Weights of a small GPT-style language model, trained from scratch on English Wikipedia: 10212 steps.
MLP neurons of a small language model. Each row is named by its layer, matrix (up: input weights; down: output weights) and neuron, and shows model dimensions 0-191. Each number is 128 + 24 x the weight over its row's rms, rounded and kept within 0 to 255. Numbers have three digits each.
Before each neuron's rows, "fires after" lists the tokens most often just before its 100 highest values on Wikipedia text that the model never trained on. A number after a token or word is its count.

fires after: " " 60, " |" 15, ";" 4, " in" 4
L8.up328:120148146129089108135125139084155123138119124115113091143121109128112115137160093137128078117138161103143106142096124161114125149150157160124131165166153150147123155123131117140095124125126119070028095130147150136141098196151152136132123114127152121127132145117121152169140126133123136116097121122111080106142138073109118116162119094130081152162130142120160144076153139117140091109150142113110134129095123131099142083164119116150117152153130167167124106143131129139129114121132132153134126115109114136157153129125151082110128154096138116110144130150080139186143111093090186098
L8.down328:117119143139120153105085101107110106137096131127109144102130162144086144120088148135123160139104166092120129141085123142146118138103132152159121169149131151144125122118137155138102176123072093089109143114112110135127146183105105116174137161136103119087104141117131119153145141102132118091121097176114135107146159112142141118112116115176092140126133145124167127093127189159110082118155126138092110159185180125123113135130114137124146087094138120136134137098094122112111096115127122162100144157136139131112159119116156120116109189118195125106127106134079112115136131131144148170

fires after: " " 44, " |" 30, "\n" 13
L3.up756:153127134146140140071110120083145107150141132117167128131133119155113119135153087121124164124133119117121161128162123145150137134129159127145132143125107161119111112175111108115084113096154156120151147168119176093148128088128107172118135117149137106139149154121132158136121168117097142108166092116092109130102088147121109118080118121062162143123194104148100155148130131132149157121118147113094126138095113113120166111131097162150141152138125145111120114113073147113152169156153108105156143065092145107165107127096147118168084130107096106142102143121111081127132108153117145120
L3.down756:100147124136112080106113150089099126119135141159125188154160178108114112101117180142112146095114146132088137145133177095138162151106140116143153109071094073138108120119157132139117149109098119128105117130140149118103131147138156100104166146108131184129120062132143184131132075112127129138141138108128130145167127109167147145104122104135104150127163136135133106145098147148135123180104155120135146115080137139115151135125138146147088133116076125132172125139099099143108104126127134149148150145168148112142108109158122162107115109108148098114104100123133108153119101150161089102

fires after: "==" 22, " ==" 21, "\n" 11, " under" 9, "D" 6, "===" 6
L8.up604:133109111139120127073124119117107157168148127108139119161129093101139151113157133104114130147130104107113141117109121141138145123143121102101105095146142139112147136107150076117108127129124132100147104140076133119122139159080100114095161130154181141181131145160136114094104125128127139066155157122153096124144130166091133112122134121153109119149156101140104150151143101087159146155131139144127112123091087159129124107132178122140138118204137136142125163159114110127114143093184122102173136142111135109116104123107139138156182178124139126139121089141089083115111174115130136074
L8.down604:105133133116097101129108148146114130110133178060150157143116129156171175128147080116131126090136151153152137099090134112107091158131144146116079168145139176095139104122174117099103120173125142134110127082090152091157165165119125154124125127117122141094084085132154163138099129117160160136151096142125116118140125124110134082147093122134121111143121124113177094135137124119121165130095195169127132149134108116090123160100148123113170123104130136125163121187089127110160113110109110166110113132139123130152126120122119114153115137156121101118154151118128143122119138169141110140

fires after: "8" 12, "4" 12, "1" 11, "7" 10, "9" 9, "6" 9
L5.up388:145143157111132121156143137120090163151154163121106133125128164124106141140124127154130118168110120140179125164153148147119065138148136107132115122115137106130112116140152102080117093107120141189135123143138147121138126146096092111096114123168102167137148087161106148099160163156117168144093116119135119100127131122139118175117100096055125134152160130113091089134136057075126111139111160155091097120151140126110126139139111106106091113133090120151177131146154113147132129141106149140105162153140101117130154141131142086139124113123162121117147088095109086159141112101131131159
L5.down388:090143145130185139136086172127190143135138135103151091110100125144158148122117151099151131114157107107093127092157130146139093106121126120125098077075132149139156118136108150151136120100100176166173127142132186139144129134121108107157138159104109105099161099147077139127149072150117099187124130123122110113148159065115134133143130088116116136156110164146133115128114133143112136158123067159149165156154158118118138129104141118101151089126132118137096103132145134135108102129137114137096129140152118134147126129154144145110137134115140165142075122124130137103110128149083089119

fires after: " was" 35, " were" 8, " are" 4, " is" 4
L3.up344:136174125135086149136138075123139136143106105140128112129087124144092122127146095176198108131103148128116096099079130096119117122149150105084125154107147160109130125116112114109143107132131132166170111163081149094160128139145145146140139142167128107099098095142085121121125122166158112129093154099126167133127096102142125162136136140100122128124116166139099092113119141139131109110158147098114149162102154097120135144136133121182098173108141121112145145109133121109131161117160144129159129097119101132154129180104120135134136099155142158159075137131097153135113110181121191102
L3.down344:125123130117108146140126147174111085076071146088127121124134143106105118133117111182160106123075142133110094138156143130118073134104126172160174123167120104096149089157113142086181107125113126125137117104133140132146168127145116112121108118131098134114108118091106133169141155174158135101131111128123097110099114108137078176167146128108118132100136130164092140126158168127150143135123118112111119110165161107132153152130107132131096153123116152113122142175111082108090140128144164145117153131136094138139076148125142128129149146142148114184120116124187132117118098143110154135

fires after: " " 57, " of" 6, " As" 4, " By" 4
L6.up49:142130139095105118133159126143163107125138115151135146122105109119182103092062140137133126137103129169123162133110157123118151141131157160155177091140127118121169125135140150152112152112148176145140133074136108092122111102124110140108142114149156161098087099120125129103178106106153121119145148098140121155122116139083170140124143118103115094116088112104138131098109136148132142080124111114146068123141111138107151120099155102086163146130144108109150144109158100127085154118132132150128108106132155091091128169181108188126109145164143093113119176131123146136139142138103140082
L6.down49:143154132124169187140113105133153136130154161131104134143173131128093100132164115147112136146105061077095142102144150141146132165153154132166107119126150152145112097118151139089111095130163085141109104135123135181167161121109148154137133120145160142123140166115119113168104098164119081121133123151127126135120135127088110132139123114155103156102192139109088142082152065122135124144154097113160105106116112089123096146148121105152116106112122094099154124127099121144138122154123128104154139142135150132139138130096156140153122114067103164144124098121115097124091154107136098129

fires after: " |" 40, " " 26, "\n" 16, "|---|---|---|---" 9
L2.up625:162122134146157131107119165129139118142104113106128092127134089125150199179136109139128167157072087155130112155112139095137181101133133132157136132135136135147150119150149130160119066160146162083081104155105148157115109075110145136113118158127136158135132139142117137095097144113124115145123129134120119157125110113096181159120083147135126158111136158120112147135113121163152138130171118135095140136123144123114182100114138090129146147148127128124100124081126149136162146101144117094129140077114082122113113103134150139098061146098083134137086138107101131149123118107111135135
L2.down625:139133089125121100131193154102100146152149171083134092125138124147141152141160109140104148106163151139133147153116114149086105111108160133144115119105128153154142149145133099162162087109168096150128138143124103121128091106095149089136122127119117178152137158178096150123155091096101153098151143105130133167146127110112151117197113070137176159106120148123115108142143088168164116106122124104104107125142130101140167125107126099145137142166164096142090109098143117079112141135119148142122098118115109142116166168134145125126117164124127118118101127101104127126150124098159148119

fires after: " ==" 35, "==" 32, "." 26
L8.up653:101119121141113097120143152141111155123158177122129084118112114119132112102161090137126148092124204142100142148140155112158136125143124128124075117107137106118124151148152119113109109124114118115105110126098113064131133161127149176107115121116145157166130091171153174119084081135137137137123118136148114146136142182071138101104143096105136137145141121104134130135104108141105112135108133124144131108074052147123121122107191114127131130162117141123130117162100137134135138123149136144159137133097140134187134102096150119158121137145134121152147151161080076134151139128145184126
L8.down653:139090100106064137105143177147136137164139102153115107109103111126129149117125129102107116081119156132131142136123152110165126164151076134102087133132098127127115133145090151101110131164101116099095142133084065109120149167135125153126136163102167100179111093154151132151079121109169128133133143158130134144137119174079143131138175123123126141145116108102116147147136124149096147107098118159158136106122114167121124175145146137122144129171127107115121125157070144118145149133131119171135124107115157084167127104132121128144181115123152147116124141146112076139118148118086159126

fires after: "9" 91, "0" 6
L10.up90:107148105151121126153091159126130134096127111140131129152147104127133121089110145119148116111113117138107149108117110138126171143155133136136141162117177148073128143111114094164106127130146113134117108108167148126078139092107131155118128107143129120082074130140147079130128110141117133155128137109160083133132065165089132128120151152124105137138142114107136169109123135129125197107139132117127094125158098077117112135101132158127150105126140143136111135104068186156164152133115140104195162092159146136147153131143136120131159148115081165089091132147147133121094105102162156153
L10.down90:151156116108161071147108094120128130118087142117148089157134119155123113127145094139139115138108157123160146146169115085166166111098141124137121209114134132120102145157147088126118126115156142118088082095147100105127083083091159154132123182125122168126125135130155127138108121125074100130120122131113126105190118125138158134135125157121126117117131132102152100108155140116102159166140125141178109136113151137142136088130114138122136090117175108101143141131117126134132109132151085113080116122117120141098117136105157201160147169130093114126121124101158154114131127150086133119

fires after: "9" 26, "0" 21, " Jud" 9, "Ar" 8, "ount" 5
L8.up707:122140094109094137110129120176163104127114175140149117121097148202120117100150108132132123104169117085143110131105157137116114124100127140139101163152142137099152142135101064135123096131115090143084175112115128125156141102121122103131143145123143156106131116086153135108122145109117101171156129154178117099114124156110097145121191118136118110142114133137143105100142098153163140121118113137152138107135107078125109115086135144123132118147112114116184098143113102110141088152161151111192103132173111107133130141144092162126124123124121172091133120131146125160140148119162176089
L8.down707:090138139134168140136126129106140077120129121078164103149123137168130144146150131116137176123121137156111107120156119088122141141140164143130122174169138168126149157131101104157098148126120143142132139101113107156069112102127128093126074182112117131108122119095102126156131080134089116103117110151101111153147140157096163119168138148150115114168118118136163127116089103146137143110069153126116154187125090137138109153180140178162123143120147137101086154146114138137107089119121098103152129138152139106117099154154139126130138128118107130112055127167136148119125124122110116137

fires after: "\n" 42, "==" 26, "===" 7, "S" 4
L3.up525:144183100158115141143128106154140140168107129084138125164134140140123121104127106073123138113148116093161118134093149130153106159137109125122122118042161141138108130107186118096100094110137120130159140145134122109097139097066140165165086132148129107144122130089143160077149173161090114120158169154130144145142122099118170121148131087113126112185157119123092130127126065122127145133135147122126154122086141141081132107123116126167134143137145117158160141116138093149107123116155151121133144102124151135132131139124161136134085104159124100103117115119119128121151088112163117132
L3.down525:125087137120097138102124109165109157134139102103152102130153115140129086119163125150133139092145114162118164130148112091115132106118126109095091153146100139118142133079143143123098145148110103133120106132125145124113110158152126107116140148147107148146113151141114125135130121123177172120123123139135151149159098134180149106110122105132131151175147145141152177137171126114122131145104165118104121139128162162110194121072085096113100147126125168144136145157116114161119115114103098128093121089089132059129120113141073135176131161196157107104149081134112147122107120149124094134

fires after: " as" 29, " was" 10, " made" 8, " is" 8, " the" 4, " became" 4
L7.up310:119119146104132162157087117136144113152131113082188106154130124089130099174130145117156078142163134110149158137123081105149106082133130112120160092143102152139123122135141146097119086096162171107183127088091113149103122176117127137137126124135122131100123121140097115150108122137084133119150114116140142124110101100099117113121108139090114122105123154131124128169142142136151129101135120132124112166151111129162124151116109154158130108163106098104131145080144147110167144149096163132135084118097122152139132114135177121150124101147137117180172096137104162196127158154152120092
L7.down310:133134124125116129148121146119134153118129152137091065137097146116143127165164131147140143161160147135128122153108113098122172138148154117159122169096141179066133117122139134123171128086127125116113122103199150094093139163131124102130122109117153163097163137124148152083140122088110092132099109186127094148120148118096144134101117167125105146122114105137099107150102142181117117122186118121137131133119162148143144127082119135127091155126118112085126170147122146132141133096134149119138082126113116155088185119078159137116131093143126142116141090106145149121119092153140110125

fires after: " was" 24, " is" 23, " became" 11, " as" 9, " T" 5
L6.up521:119126128119093127154117133175137170157132110100115110131120153111134139108159140136140117150174166099161155102124136115109119117154092095166078128094131117186163137073115135109123155119141090150121112166122178132116132087133082086113134127139125127115137106141103148150126150127140157158102100101127125149118068143082131127138167170122131127104149112146099146186089097166113127086141104116116153137133153112091103154093138105169124133137093109126136152103124132134145118140131127119102115073111130174116116072141143125125102112129139150137170103116153117170127127144156161107
L6.down521:120133177137093134126140116128149101105093146084186121104151099138150144086143157101124160139139130139150153120084119102139081135118096117119145169169132152136129128120133118146134138119127138086150128132132122096125148151124074132166108156084152130118170118158142125154149156121150135158148091156168102140118127102132098148134159112109170127154085142106127105111144105099128124155131149136133087163136115150116127159112141114067113101111113131108101131149137154093093124136139116106105092096105148138126182116109146161151157126133158086081121123097130124154112066093170164140

fires after: "0" 33, "5" 15, "6" 10, "3" 8, "9" 7
L5.up464:088129120119133118145142132121090145171127158147140124182139119116140115138126127123138121161172118145125135134135160127118120145099126152145111113131139099168168140141126054139119103124143106112130133121132138116144111158116134117152100095127097146080130114132122081107171137102110071157140110129167148107140114095127112142122058119080127076157104131089118110112108100093124129136117102150122152164120154143072129113179153149139124130128126118166164134178127090122174123182164119153092140128110121125162169161124091114088143146142112138140128101141169102107141117091144122117
L5.down464:142111144110171148089120154082102131095119091133135125111103168137156109120147149105141116151139084127109134143102157139103139161084149127152131109111144080152136135104141154180106133153114084096153163133128140059158132127083104140149133087124127127113139132161137128113151141116106115171138133151120129092106197118150144132158108144154129101133105184104118100144135126155132117134159115176107122125176118160129113122115149130096150100184140150154131075112100129140092128164100112123121108136151102120121100142112105080113108113150095123139124139152079154121126135151168123142

fires after: " as" 33, " was" 13, " became" 11, "\n" 9, " is" 7, " As" 4
L7.up8:130118110136145133147066156140157164122118114138151129142110162139138109125142136121139079151145145139174168142135158093155124130134108122171140089131112115120142108155127138096068141110142144191149088135159106089094101111103068099107114135132130155092141108094110151118161116112162098140159115137120126105149143150113133119134167155114110094101163121069110130152113083143127141120154135116115078158113090119109140120093118159166087093156167127134194139125107135132132123117176136093155093116135146141092136118122142153135102121130145109137134130136150117148129127133077149118
L7.down8:101144144149180155136145145145158122114122101101119107150173111116121131116135141139138125110112148123115125140097109084129151139141102135080169127157135138150116123111159110099120141088136127114126071104112130141152149150124111146107174104109098144102116113166149097178148174152164137112134081126115130155107117089136087129109113107179149094120112109123125083132155103149140076116135048130149112138135103160105068155155145136142161127105090134200110115131156118117130125143117141121124155117092135105138144158112156150116138129173130090140151124136120103108099137154155100123

fires after: "3" 12, "5" 11, "0" 11, "9" 8, "6" 8, "7" 7
L7.up226:127123138127182106155131086124121134155098087165151177150153160124135101094101151118106075145135151088161129101151145141118117102075144167111112100162124134137101165140119102121104129184111124140141097141133149158135124143112123139137137148140111139133134133173132109088109168122121096096119084178141155111144186090110121091098121101110127121154088167099126090137117130112138122134188121148150100162161141121112132179129124129105118129147091159164154100125076108141113136113106142127099101114150111175160140112116119106142118125140122148103129156102106132139137126152162118119
L7.down226:137122123133171113116118132117098130089128107154149117127095153162180128124099148102119106121132094158146119145154123167102165134139116143149098103134134131144142095114071185109102139132135164100127148114145180176135088134139121117125118178129160142149141114144133135101132107088127111122174112141143121139148122135135136156140136142104077129157114173102118118137132110086127134149136075117117152124126136121103136166186160179093128160170088122110122154129106149170129079123144097146115113122084093127144065099089091161098119115100134099133135141119124145151118111150120107142

fires after: "," 34, " " 12, " January" 11, " October" 4, " He" 4
L6.up67:085120123140095080124172124122176137093123135149150189163163147124105120098146150137165142110114124130123150129153131113143138104128133126171155115098112148145187134163098086096089108128160121117186143120138107131112116119113101166143143138156160099136144114133115125101109154117101123132157152133065150160147173132103131128136141110143106126130129121119148116164096134182132119101182175114136098122140124135100121134143099090147151099132114132127125154167125129124135150154112115125135119112113141090071100129144144081102103162110115128130091075093143121128090142143164155110
L6.down67:176143133113129169138092141147070130145100112130143092142109094164155130128099162124126135184089112122131091160111169114096138087125138146101097179105129075144114110163127112136135138154129095120109130152152156134116143124108130102083103118122132142077151158125095100145168122140149115114127134171140083168149115159143118100148118140133092120099142125107110118107133162123134137148106158122101162122122158134069144148110149155114123163091139104164103139146164132142148151083124143105160123142153115133097099119109126184163108091140148141118148159165139125096104109129128108127

fires after: " as" 19, " was" 17, " became" 11, " is" 9, " made" 8, " served" 6
L7.up173:116124133084114112167105106128139136118150115121102108153196143113152124170132131111117107168131172142143124157141085077139109127109112105173134103107148144146146130137158127098083119116137117143126121144141141103105112114113151120114150154125123146123117097138166154123133103130088132147161127105125147144110127134131110088133116077110162147138109129112143144172125117153113171133139118131121130151125120160104068137111110128186085141165101078100176137118110194082149119135155116146133096100081129142121143101159155111107096139134124096137132099089138149183141131166111172115
L7.down173:122129160142119119161103152139147119109125120118171118140151128119137157103183165142129107149148167147097067159140101140093134153122093099128111116124127186124112075104129117106121107091125095176090158090161122148144152150122111115115149105107131116120136146148129145107130167103148141166119110098156129133095135131132138102139123160108127127142119141106135087130103094146117108123127108107099149102110166089143126121099185143116098132173109157143130119162139183165108106146167137125119109108098120104139136130123151192109183108125146143140109120089138116115109062141158106139

fires after: "0" 92, "9" 8
L10.up460:093162105086110118167145140136147104111128148130143135152114112136111151127111188139153106146137097121120099122114170106120160126136135153137126153110151134121133123144133118122132127160144136156111105101151154129073135125089154155162147113148128132090126157146115075122110151142102135122180138104169101118160090150089135093121146148102124089115103149107155136091111109128130186087117106111130114105121127076067124117131091157143149135116115115119108141095107168154173154130133133132154126102128134138131182133120103195156149161091089141137131083159108123158105113125174136138
L10.down460:141107143088132140133126136130131114128140147134148093162128117142129135136160156145161102148089109160128112180144148141134146117135114128159129167117125123140122149097138119094118131141156118112142111102126146156070113083105162189125108155117149112117140146144102128112117113178079143124118088105148120098170113157163168088133146167135104080112136150104135123118147132126098155138099117118122087171174104125100132118103125117117133116084151128121086114114119131145111145123143121109170127116120082101079120131122140205147191139133126149082159107131125182095121093112122119146

fires after: " In" 45, " in" 14, "In" 11, "1" 6, " St" 5, " " 4
L7.up550:088145139190135131158150153130146132132131112142158091125111127116104145106144148134123082091117153108120111140142130125098120118139167156101099122134119110104141131121152086113124111118147147159092131123117191167138122114090126176149153135099154113133151169095100120164150103155122150068109097146109125108178142130099114073156116129116092116106125123122152138109169127146088102091106177150158115091096178149115132144111136118117150118108152155137116135080094133140137138088130104115143137153145127119144166169106139130100104181100138103112097126135145158110168132137151162120
L7.down550:131107097093122148124146148143122116089094128110142140119137165155085128087190108120168157162097126147153172125130143112166138145135084103118096131149115124149160133119124129111124094151101084121138148176126131121155133146164120137158126146161124139097120140128137123093168161126110097139121154151136098130120136132127100169099156105074107144126148139130111136085128144136127158125118127107144126114145103170061119110146096140140111145166168117150150094094157168113154150086105099101146124159109146102149106087118162129106117110129146121143141161116086168110061150130102137123

fires after: "0" 53, ":" 27, "9" 10, " " 5
L10.up587:143139142128109127188141131149091088118134124120130152110183140188106154120111125111113147135119096114175108128136148135144142139134142170115118180122144146079104120134127124122113122090120124139162175078143129113089163136099155150139154127145122111124127158140118111113116164084105117160148079132142148107106144142104154100120107149161123096096080122144099120126109130141111151118175106176145152172116117075108121129091107143127103129138102152132157091105105156134186102140149122097132163116138131174130130089100127096157097149107097130119105131171164100118134114112143128124
L10.down587:148117129130128151124122082131148129093107169118161122146118127128133096119141159101141122144140159114118151143144145070111112142178166130179140120140139128170173183131115128095113091131140127172133100150091108125090097091139130149156064094119111108121148111089096103169139123132126097127108120137130160131129104143127123135146156171112094068126153127143142122108121125068096160135090113181093125100152117134117102114134139134124157138119143141135103107086130168181110120146134116144121105128138110133126136170091119168131141124157098102133173125125121152164127086111153156139

fires after: "9" 26, "6" 7, "7" 6, "b" 6, "8" 5, "1" 4
L6.up598:135127123136149105155111126126123141120139143103181147134133124154122090125127118106108112174143103114068072119125180144138097121134163122142111070081128114142082110156121107116148093143125084171125127087114120133121135151109125146135117125114123197124097147120125102102167128133131105146170101121147141112128146119130143182120121110084128099160148089125130109124134116107145143109112113128126128140139110135111152126133139174144141089086103115160156121119131115115159105172102119172170133143171144101143129152147135097134143117196148129128160098108128141121166055104156147122
L6.down598:134117141128129124131095119109107135112131163096166149110125147122139107110137074108154115087141112143146108097083133096119106153139135124087124127160086181141110139094124163119150138087124146145137143119138131118177122124155132079124100130090124112132152135117102101138153145129165134179098134145129096130136181108152101120170112109131145180151129171131107140183105096139132155165118140146100144136091162155152100093094159095127149119154125150083138119094134129128128107159129087142180150132158138135127109165185147111104112114131124104133130109111148096161120146087093096122

fires after: "0" 30, "1" 18, "6" 12, "5" 9, "2" 9, "7" 9
L6.up760:146155155140150121157143125166108144125139147130165101159128130123096135141131179080068145163123077147135129130124177120086107131125181144140093092103150116138119127119161080112186082132123104145137111112144154111175139170120099119132134138152143195154137127099122107102144098104129160128155114062134138102136114086136143182133143137088148107154120108136118101137111086110125129119102126099110141145133112119124126116140159111104085093145094117136113096135115127127114105133137150127101186123186132123147142096132164088139106152120142105136116112123122153118157136126123137141
L6.down760:091080150130175157121094148141149112134158123065153086126122158144135166119138102115135151127162123114111127119077130120133133123133118119127112126098135165109142102104146147156180136125134086138171164093102160148111101140150128132118133081107114115139113089104130131101180075150156127151109117147101128154121151068108126133132170129114100164128147117118158099135109127118107164139091149155104132138082147144193111131122178110099121121143154161104123163105149135102127127125133121133141123139098094120151146162130142103108104148164137143118104103172089130143146152108130088103

fires after: " |" 39, " " 20, "0" 10, " /" 5, " Apps" 4, "s" 4
L3.up497:127118107145161130116119158113139103145112137113144133103151113140161119159068165116163131126131147127120140098145159096086189084167140130125156100160152158164112144182146133166086110125146185137140123161138099144134142110116153152119125102124121145117128128135135178144151069162126119111124144147139128090120169149139104087173120165124128145128127127179123129150124155156178137119151134126124103146133156126105112124083115140134122086130140108163086105125116108071145149123126115087115107122084088120120105127134129094126082103107126109104110138095122144169111100130107152100
L3.down497:125108136096086086161121143079122139139126141168122141170160117141122127128149116114125163152136089149117126167151156159106152071144142106152169104149182155107130117105138135118132119138133128131150101137142160160131138184105143139126140133147119086126183090165111115109141107167130135121134161152105106125042123108092072104120123079149099117097141131126140130144108170138126105108154131117094136154171144144121143138121127138117152133130111161108131152099107115135096102101156142116128119111148091125132142142126100140130101150095110155096124076088092155117113141124176138112

fires after: "===" 26, "==" 20, " ===" 18, " under" 14, " ==" 11, ")===" 5
L7.up758:105125134083097172072149092147168132110146112081100145146165149120125135151137133113078162102160127137121149052102134118116115143140077121128148115146162139107165104089088079126114147138121127136130142115099128121120169157127109117123083121121175131115153091126152184116125141125134105095147158165155125115137112133098167123108130143154132133109147114126153119120129118076163176154154173165190113129132085133123141093110118105131096147140149119108166127104122129166114112168147123096122110141144128141113135126124127105139096149128160149141115143166122149146130112116120116093
L7.down758:119101067144136114127140132126156120098094152108106130152132198117149140104131101094117126119118128155122142127094119106127143070116146108085089113142151110118135140107107095147129147140128084138146076108112167091098142130129138147101135156135161118087137132099120148097127138117148110140159095178191128144175127178104126096087145114162127131125138121124206128104142168129146151099130125148123108151108165137118117143094142119117152138137141140122147138140104145125140139170122094113110166144139106143127137096125145100140107107113149126123147162187115117148109192093154144119

fires after: " was" 47, " were" 8, " is" 6, "i" 6
L5.up652:134116151167120144155085120132143121118150131127146077152118135060100116154128117099166146146142138113119105168112147116126122117107117088140095103110114086127144138100157089115089100149106157168124117170073115120133152142099124175178141119095156101084093106107096149151127113138165145118097121142171157127165112161116081121111171131127160143147131148101177118103115126121162124120162146121112142129098175142146086115120117126138109110141149106133125100084116172113134132173164134180122124151136130109130134141114110140172082109143125157120119154125118121131092130128146148124
L5.down652:098127126141132140144128144069161137154063134146108133157167165166149097122133146137133087126087089081104097167128101128135126138140099109087141123117113106120163169140159104103125098165113092135120109131095115181129117149143118143122117166142131098148157103098137124128149111105083126127124158100146130094105131125131091124152129072125133106153158127135126129167165118109118140102114096164153119096120132125151190121139146129144153160136159124113099163108150089116133117135163135135200150118156117172105138131103119082128126088168134133147149150118141119127127144148145162120

fires after: " " 31, "2" 14, "0" 11, " of" 5, "3" 4, " to" 4
L8.up566:137100134165132100125106186107128121126129148167140084130102146119103166095112134091112144157131101150110141163180172183104129122122158103109183129111119134140131092122155158125119134117132091178183142131100130125138117115119080120145155144109165182135105193098129094096144099111126137130146133101132128166126114120118081116124132085108107109103118146120131151108070141121120154083103121119111090139125101100126138192124127089115174120121093123138165141143110139139127104099144120120113100148114154119126113115164162172125148153141144107143129145113139111127119130111161118128
L8.down566:163135154106136181135129080151120132124160083101104149134127118095143121174132102132110098115140136099132101139102106085156137121135142115103078140179139138136128139122094093118176115117140154103085085164134144149132181143116117126131099113171058113095177091164105153170129126165154087125098108143180162082150129100138135114117095123148137124117125121143123095135144146130132113131127119106117192139124151153106119083143140172135098120128173094133110139137104124151124125150142121127128150118160104111164161137111142129124065118142112134152126135127116125143129111141121150141

fires after: "1" 31, "2" 18, "0" 14, "9" 9, "3" 9, "5" 7
L5.up81:103178155103155104146149112178128106103145121146083130108147162116154127127129160146128141119120112131147162142156102095078123129156107125100140162155132118113101106138123123112138105118101099079121122102138165129105179153103202157152155128170085136135130101157107125070131119107095157152125084164115110130143133119146112124129105101153132086137112114132150095124123105121124153117094147123166138127164078098099115137147134116135122151103141161146180109123136093127130121078136153129104125150153103113131178115126177107114119151116142090146133118112133102128163145117147181109
L5.down81:146150109136152102070099135155168155091181171143155134135088090118169141154122133105093094168104110092144160141129111116108140136118105146165111140111127148130167105141113115120136111139131150137091127131152150130131108135128100101123132121152136138143146133141158103098152140097110178096074143109098134109110159122111125139125172172126110054150162103118069109153140131117129136081147103130113175137164112129151128133121111139169157133149094084164133127119118113130136093109144149119127121092148112111116117110115128096178142149150131114151166126151103161134111129071146121131

fires after: " " 62, " (" 21, "-" 4
L10.up589:140113088152116083156136144156152126132110120146110144128143135105122141140142122142118129165119126132119148130127141108149146122111132113174137095099149162119163174156123122130129116172136061066131102149131112117122158148101134139135112122123140079127139128115124137086118111134094214142103143102111133101111114113144147075148160123189116134121119090139114150089151119134099157112126138097066139090097131147110119117114124150161170136109148111154125150110161112122155139160152157118149118146149145090134104124092110172102089158131158163112129104088154105137102166127128170106
L10.down589:130119129127127142152091136118135100146073122115156086102134084144115139105105118160150119167137147128179116113113099110159112144084133097096115182105117140147131143130127166124104151149166148092106165073106156133138132086120127160101113140127160042145127146178132149115115123111140182138120084138134149151134117139124116144139122137118126147083094171130137121132138136150109131108115153141131110113129130096127161132158157151128134211141140112127138108108096132122174118091154138152113088130102137142109137123100146108129146148158090144133155121098109086147114137138148081119

fires after: " was" 41, " is" 15, " be" 8, " are" 6, " were" 4
L5.up445:115086106116139139146141154108129094123159114137170115153117141075121156174124120097141099141144102065102144122118147140128115076092135122101153155106140144119131112168140122112160134128109115165109111115144175092112135147145105158141156140124086087098127140099107163129111107114157145164120147105150134114109128108125111104150154157128145167118122178153142149114116176159104109127156142122177150116100144131110151130126151132155120091121170140139116135102149162145156133174096148146138073054123104130121175143113129159106110133125090127132125102118131136137065094138150117140
L5.down445:143102111177164129131067173134119132118129154155111095156166174149161091154136138099156138155078121138099130172172113085121111123149130130119148102114100190160124089169114076152112100133070116135112126131101109139147061085140152121154138137109132136114120146120162115152149101126114117156150132075114163100148135152117125128127118105116108112103116145131120154103132105124121126120133104089139143097138122153145137143176141150124119132158136135164137145096134121150101166103144108140124143081110122131135129151128108163122099137124120105130151099114134147118080190149121134114

fires after: " " 52, " |" 27, "==" 7
L3.up414:126125153141150114109135136136150101096107123125141134176125146140130096122107131097135170157146131115125176140118162113080134128120174105127109158101136125102121116140093098158074113130123120108141100100108142131127128119116165159169122076166116142136122134089154183138109166137115141060114147150100119127080126138133130123133093132106132154113114155132113134151126157135124161122130145116127130168091089146121146119117130193151119165156119140156117182107085101161126089156156081068140131147141089117117123091148148140122086143122123087108141165156146134095140126130142142095
L3.down414:120105137129095142089125137136140102133135137135098128146169122124157148105142139119120171164102115130110111119147127095117101125145132114065167131146127131147154118174100106142119156115146097043121142192122123151101087128166171102121140136150145117128119141137170091137153134149120172100131149087118106100117086114089160136152132112163085144081099126139173169110105143151119143143130111126151141068117136138138118130113138100141133140141120119129157104136143113138052147113107131114137131142161120103081083113179115140119146134107102111169104134154155134123145143121127142122

fires after: " was" 31, " is" 22, " are" 6, " been" 5, "," 5
L7.up246:116126101147116139149109140164178172128123107108150104141135077106132111151177109123130076131164106118151123128091129107131117097109133143156124127092145138137162141170127106139121120158105115126160128129107145093077089106160101126106104131186108138119144128112087121145174130115134112169114157132133146154083089130121120177111132128090165159114136111116122164167132128129100148101167112170119126101097131124107106159110119129148078147163103098076143161099140130149112122071142147146158150105101118125137128139102142132165139133110115118152110135130125105170073124158140162129
L7.down246:112160129119099137146115151118129105123093159133129162118116097114138162111163139133092074150127124134075130121172115118116112121120115129152090110159137137144158099101099108164113130093153104114140165061136134164127103125197164103113130125111100145112129127121139132156139137111075131131155129114094069140147120119152152140114172158119143144162130178138146117129115121135122148119097095130103166126098124124152140159113114124135111107108144141109171118155116116113124149064166091153093166091132146123138140128112177120140175166149134114083106090155171135101116125133143111131